config.toml
d_model = 768
head_dim = 64
norm = "layernorm"
norm_eps = 1e-05
positions = "learned"
qk_norm = false
tie_embeddings = true
init_std_o = 0.0163
init_std_down = 0.0
grad_clip = 1.0
steps = 5713
MLP neurons of a small language model. Each row is named by its layer, matrix (up: input weights) and neuron, and shows model dimensions 272-367. Each number is 128 + 32 x the weight over its row's rms, rounded and kept within 0 to 255.
After each neuron's rows, "fires on" lists the tokens most often at its 100 highest values on Wikipedia text that the model never trained on.

L8.up1491 [127 137 162 151 146 114  76 102  80 103 142 168 116 145 165 110  88  80 141  97 153 170 181 123 116  83 147 144 133 126 108 121  87 113 120 157 136 161 159 161 145 158 163  64 163 121 209 103 102 132  53 104 161  43 170 113 146 157 141 100 190 100 151 131  93  71 173 188 130 133 168 150 148 135 157 132 156 167  97 133 140 202 158 172 143 126  81 138 121 102 121 131 108 119  73 136]
fires on: " C", " a", " T", " "

L8.up68 [148 158 148 122 102 149 165 123  88 105 163 126 132 159 122  97 126 155 136 104 100 100 134 129  90  99 128 113 150 122 142 158 120 121 139 147 115 118 167  91 151  97 106  80 143  86 100 148 122  69  94 168 187 134  90 196 156 102  95 114 149 151 112 119  99 119  97 142 163  93  91 183 102 115 149 129 155 121 191 137  74 124 152 160 136 184 139 163 132 105  93 145 173 186 114  89]
fires on: " ", " World", "–"

L8.up782 [100 125 147 137 124 124 132 129  97 162 108 139 103 205 126  87 156 165  88  93 139 104 108 109 143 137 114 135 132 128 147 184  85 120 112 168 131 141 118 106 196  91 176 131 108 116 105 137  95  64  80 185 108  84 141 119  79  77 152 146 179 157 172 115 134  94  97 125 116 183 127  74 134 103  99 136 106 116  88 139 112 104 113 187 122 100 121 138 129  99 101 173 157 144 147 110]
fires on: " ", " Un", " A", " Act", " $"

L8.up720 [139 106 139  70 127 138  90 138 145  99 115 183 139 119 187 153  73  83 126 138 111 121 171 159 159 106 113 107 185  84  74 177 144  84 183 185 150 160 142 121  91  73 136  33 129 125 174 151  82 151 123 107 149  90 136 148 116 160 126  92 100 159  83 136  98 110 165  55 123 145 202 106 106 123 148 121 112 151  66 146 106 154 123 140  76 115 106 145 121 131 162 142  87 107 137 130]
fires on: " ", " a"

L8.up1801 [137  81 162 167 134 141  89  84 118  71 166 124 118 106  67 180 135  90  95 177 131  97  66  81 151 141 140 146  84 126  85 127  84 168  78 124 132 132 144  98 137 148 116 113 121 176 118 137 118 173  95 144  57 137 117  87 158 175 152  95 160  75 108 104 111 111 108 100 177 175 179 116 209  99 126 103 213 127 134 106  63 150 160  84 168 102 139 198 140 117 151 159 132 175 112 110]
fires on: " |\n", "pl", " cl", " is", "==", " backs"

L8.up1833 [110  73 190 121 138 139 118 145 135  97 173 105 138 160 178 150 133  62 108  92  68 122  91 124 107  98 120 153 111 124 159 128  86 155 176 148 103 123 136 125 150 124 162  96  87 216 114  70 108 132 175 165  90  94 134 169 114 115 181 174 117 116 124  72  73  90 130 107 187 199 149 161 167  50 109 164 173 129  87 164 152 126 105 186 177 140  94 167 118 135 142 184 129 120 102  92]
fires on: "\n", " |\n", ")\n", " (", " G"

L8.up856 [107 153 173 156 146 141 134 128 150 166 186 120 136 197 121  74 111 157  70 121  92 117 149 108 132  97  97 131 143  80 116 146 198 135 165 112 142 103 113 133 137 137 133 123 111 144 144 156 153 117  45  97 120 124  85 141 135  93 169 154 118 140 119 149 180 125 144 164 116 104 153 199  94 113 152 104 137 122 158 130 181  86 221 221 124 213  83  79 147  85 109 115 115 119  95 161]
fires on: " ", "200", " their", "199"

L8.up2549 [158 130 125 177 127 122  79 127 156 139 115  76 103 178 103 118  91  90 120 127  90 151 120 101 123 158  99 117  41 150 173 144 199 162  86 104  93 182 159 112 117 118 107 140  92 175  81 151 155 119 130 161 140 108 113 169 114  99 113 114 169  95 132 227 111 129 171 114 145 169 143 124 125  97  98 133 146  13  74 130 132 208 127 110 138 114  69 101 112 151 154  99 173  77 127 104]
fires on: " ", "201", "^{", "202"

L8.up689 [117 164 138 163 128 102 132  79 124  64 159 170 115 134 122 153 149 117 177  99 150  96 139 123 170 128  77 103 179 161 183 155  90 148 163 158 122 184  86 128 129 144 163  92 123 142 121  76  68 120  47 109  78 199 114 116 125  81  75 102 128 179 140 160  93 138  87  97 135 166  93 133 160 112  94 104 133 106 181 154 110  99 158  87 165 170 124 103 167  89 162 107 109 172  64 115]
fires on: " ", " $", " (", ".", ","

L8.up2239 [ 89 162 160 103 153 180 165 157 136 141 194 157  97 163 126 108 161 102 155 120  73 146 110 193 130 178 114 163 134 104  96 127 121  94  92 142 160 151 116  67 127 130  99 158 156 136 154  83 162 152 122 106 157 129  79 182 205 191 124  99 181 157 152 113 132 155 163 119 164  94 126 153 107 113 113 103 169 136 136 123 148 153 150 137  69 114 167  95 199 139 157 115 136 111  99 109]
fires on: " ", ".", " United"

L8.up617 [102 106 145 142  99  84 129 174 116 196 128 104 102 108 118 136 121  84 122 138 109 166 199 138 157 123 137 142  92  95  94  74 123 152 157 127 130 154 126 121 187  72 160 127 102  91 149 141 124 155 125  91 102 152  98 103 112 135 118 144 153 134 186 102 158 125 167  91 102  95 121  49 141 135 121 157 102 154  69 129 140 149  95 214 121 142 117 134 119  73 137 176 119 121 129 182]
fires on: " ", "201", " U", " S", " A", "189"

L8.up538 [135  77 143 110 135 123  68 125 115 155 115 128  95 145 120 117 111 102  75  86 118 152 108  79 121  75 116 181 110  88 115 166 150 176 175 162 129 183 187  92 165 112 151 119 149 176 117 104 104 117 111 146 115  77 147 157 153 107 141 110 172  81 100 180 150  70 148 178  98 122 123 139 146  94 125 161 185  74 147 134 132 159 122 125 178 140 130  87 120 132 112 154 125 125 151 155]
fires on: " a", " A", " the", " ", "201"

L8.up931 [154 150 118 150 154 160 130 185 136 158 177 105 145 111 155 109 129 132  75 147 105  98 181 163 144  95 135  54  96  88  92 120 149 124 137 146 138 134 117 145 102 138 148  84 124  91 149  89 164 109  74  97 121 113  99 151  61 166  77 185  65 118 142 209 132 126 160 104 127 157 112 165  83  96 112 113 153 143  92 102  91 123 155 184  81 152 163  83  87 103 175  69 100 198 123  75]
fires on: " in", "r", " from", "err", " Br", " his"

L8.up251 [ 83 154 104 107 104 147 159  83 114 107 143 168 130 129  93 108 145 112 127 140 107 116 111 140 194 104 170  91 128  80 121 182 139 155 135 111 115  98 118 133 126 125 142  74 154 146 137 107  71 148 167 126 159 102 123 154 177 121 174 127  90 138  74 183 107  83 165 150 158 139 151 122 159 145 114 183 117  94 133  84 113 201 150 131 115  75 107 175 188  90 165  98 126 138 123 101]
fires on: " |", " in", " of", ";", ":"

L8.up1993 [127  59 133 136 136 149 120 133 105 124 149 154 130 109 120 159  63 116 127 100 152 104  71 136 145 154 127 112 109 144  98 132  82 108 144  99 104 138 141 182 156 111 114  73 155 164 142  85 118 157 119 151 143 113 136 163 153 152 174 106 161 171  72  71 135 130  68 134 210 148 112 143 126 102 131 158 133  83 134 159 157 176 144 100 171 122 181 142 142  93 130 131 114  98  78  59]
fires on: " |\n", "\n", " (", " "

L8.up626 [140 108 115 106  89 137  94 116 126  68 182 171 155 189 143 152 119 125 153 139  35 105  80 166 189 122  19 117  93  92  81 123 104 123 147 110 156 147 136  97 101  78 139 136 125 180 164 185 151 157 149 103 168 128  94 134 138 191 109 107 107 142 180  88 123 100 148  55 159  91 115 175 106 116 131 129 102 137 125 122 132 164 130 116 125 205 113 118 118  76 132 142 122 168 109 121]
fires on: ".", "th"

L8.up1312 [ 93  80 178 123 101 116 129 111  49  62 149 207 133 117 180  74 123 140 156 173  99 128 135 206 158 140  77 142 104  78 125 146 160 111 136  87 132 114 131 103 151 128 164  95  71 150 140 119 113 161  87 154  81 178 143 131 184  79 139 129 148 163  80 133 112  83 128 113 144 109 104 170 158 111 134  85 117 149 164 118  88  81 108 147 141 153 177 126 126 174 124 115  46 153  83  70]
fires on: " ", ","

L8.up2284 [145 140 156  96 131 132 142 127 103 125 129 124 174 149  86  95 109 131 138 119 116 148 129 111 167 143 116 140 115 104  83 151 119 160  99 192 117 102  62 153 140 149 133 103 156 161 139 162  94  79 142 149 127 118 138 142 125 183 159  65 136 129  92 150  72  89 140  67 155 137 165 155 166  79  66 119 169 157 151 115 137 193 184 152  88  96  83 123 152 144 159 122 137 129 143 120]
fires on: " |", " |\n", " "

L8.up1276 [ 96 136 115 126 107 160 101  65  77 168 135 150 180 115 143 111 133  66  90 209  82 130 164 107 110  69 121 106 145  88 153 133 111 151 130 108 104  95 126 105 115  99 193 126 100 164 132 138  84 131 138 118 110 134 168 140 108 135 110 127  82  97 157 207 156 103 112 136 155 134 185 117 123 112 136  85 176 100  91 156 135 149 170 156 118  90 122  97 166 106 168 143 127 133  78 132]
fires on: " Pr", " Br", " R", "r", " the", "-de"

L8.up138 [135 152 135 165 156 133 130 142  59 172 194 196 128 117 175 176 104  52 158 154  81 124 179 141 174  92  94  92  93 106 108 149 134 116  91  76  77  92 123 143 109 132 131 122  98 154  94 133 101 140 111 118  96 102 133 127 165 136 101 132 116 134 123 129  87 125 141 151 178 167 131 139 158  69 139 114 104 115 138  69 111 224 188 170  84  94 131  97 168 140 167 156 110 139 100 115]
fires on: " |", ":", ".", " "

L8.up429 [171 121 166 125 102 153 111  36  97 134 161 202 119 120 118 104 155 153  83 130 156 121  82 170 106 119  81 135  99  51 145 117  93 110  94  66 167 182 163 136 129  61  98 135 131 101 125  71  80 138 110  61  85  81 144 109  87 113  98 128 143 128 109 154 193  97 118 142 133 163 188 149 194 128 108 102 129  52 131 125 151  98 124  22 173 114 122 154 153  81 115  43  50 105  94 123]
fires on: " as", " Z", " As", " G", " ", " $"

L8.up1144 [ 97 112  93 120 126 156 164 133 118 127 144 155 130 158 141 144 147 131 135 110 140  63 109 140 158 184  95 122  80 153 132 136 128 141 135 134 161 110  50 116 201  94 164 102 135 103  90 120 121 162  60 169 160 141 186 147 106 128 154  82 142 137  88 188 149  96 158 113 178 140 141  90 183  79 128  90  68  85 151  97 100  56  94 130 120 121 122 115 103 146  64 147 130 219  91  83]
fires on: " ", "–", "\n", "-t", "th"

L8.up1825 [122 116 110 159 132 143 144 117 137 183 127 187 135 160 103 129  98 130  58 128 121 104 138 134 133  88 102 114 132 118  93 165 109 139 118  42 110  90 159 137 174 163 112 105  94 117  93  90 189  81 120  75 117  92 121 192 118 147 104 143 161 139 113 121  98 132 100 114 152 132 111 193 127  82 196 103 146 133 140 174 137 129 109 125 161 206 145 119 133  88 122 107 106 160  73 179]
fires on: " ", "200", "201"

L8.up236 [124 153 162  81 137  90 128 179 120 134 141 129 133 106 129 109 121  96  83 147  93 133  92 183 168 155 157 129 132  76 156 154 104 141 120 135 140 153 122 129  87 129 133 120 142 154 157  96 105 153 164  94 111 149 150 171 195 135 127 123 164 165 161 140 174 102 185 144 150 112 163 102 123 150 173 126 166 175  97 119 104 159 125 134 136 119  58 132 178 136 101 121  51 194 114 117]
fires on: " ", " $", " £", " a"

L8.up1451 [ 82 126 152 161 143 159 104 107  58 160 112 110 118 186  84 144 106 130 132 155  71 133 129 146  88 135 127 175  99 112  67 159 114 130 144 164 168 170  96 145 107 144 132  74 147 169 146 133 153 185 111  63 133 130 192 121 174 139 115 105 126 121 159  95  81 145 129 109 170 148 174 116 146  90 158 106 168 124 128 100 108 141 146 140  72  70 134 114 191 156 152 173 140  33 128 129]
fires on: " is", ",", " become", " was", "."

L8.up106 [ 76 116  81 158 103 113 112  81 166  82 155 126 118 208 181 154  93 156 109 168 150 111  94 113  96 165  96 182  68  50  90 166 131 114 109 131 113 108 102 101 130  92 126  93 193 103 144 149 135 156  59  99 117 169  99 161 121 164 119  83 162 110 104  93 105 135 184 137 178 204 110 178  76 144 121 111 118  87 151 124  42 144 133 155 133 153 159 123 118 139  58 183 124 167 104  89]
fires on: " ", "–", " his", "-", "\n"

L8.up2064 [ 88 136 215 150 153 119 104 138  98 164 136 192 134 147 123  97 150  90 160  84 114 141 163 152 169 154 145 175 162  44 107 185 150 168 144 106 106 186 151  73 159  80 185 136  98  86 154  96 110 125  74 122 142  92 109 134 140 116 121 164 150  90 114  79 108 112 128 120 192 161 104 130 142  93 145 129 157 127 121 140  56 155 157 145 109 173 109 135 141 132 206 127  75 195 122 131]
fires on: ",", " ", ".", "-", "の"

L8.up325 [154  88  66  92 144 116 149 177  90 117  73 176 156 124 121 114  55  93 125 108  99  81 160  96 172 124 129 121  92  68 139 136 109  98 135 101  97 114  63 146 193 121 131 134 103 149 124 141 128  97  76 170  94  72 154  90 132 136 138  87 110 101 148 111 107  66 101 109 161 194 187 166 173  59 111 126 152 115  82  67 135 123 150 195  45 196 132 160 151 179 127  98 153 172 115 100]
fires on: " ", " a", " |", " the", " on"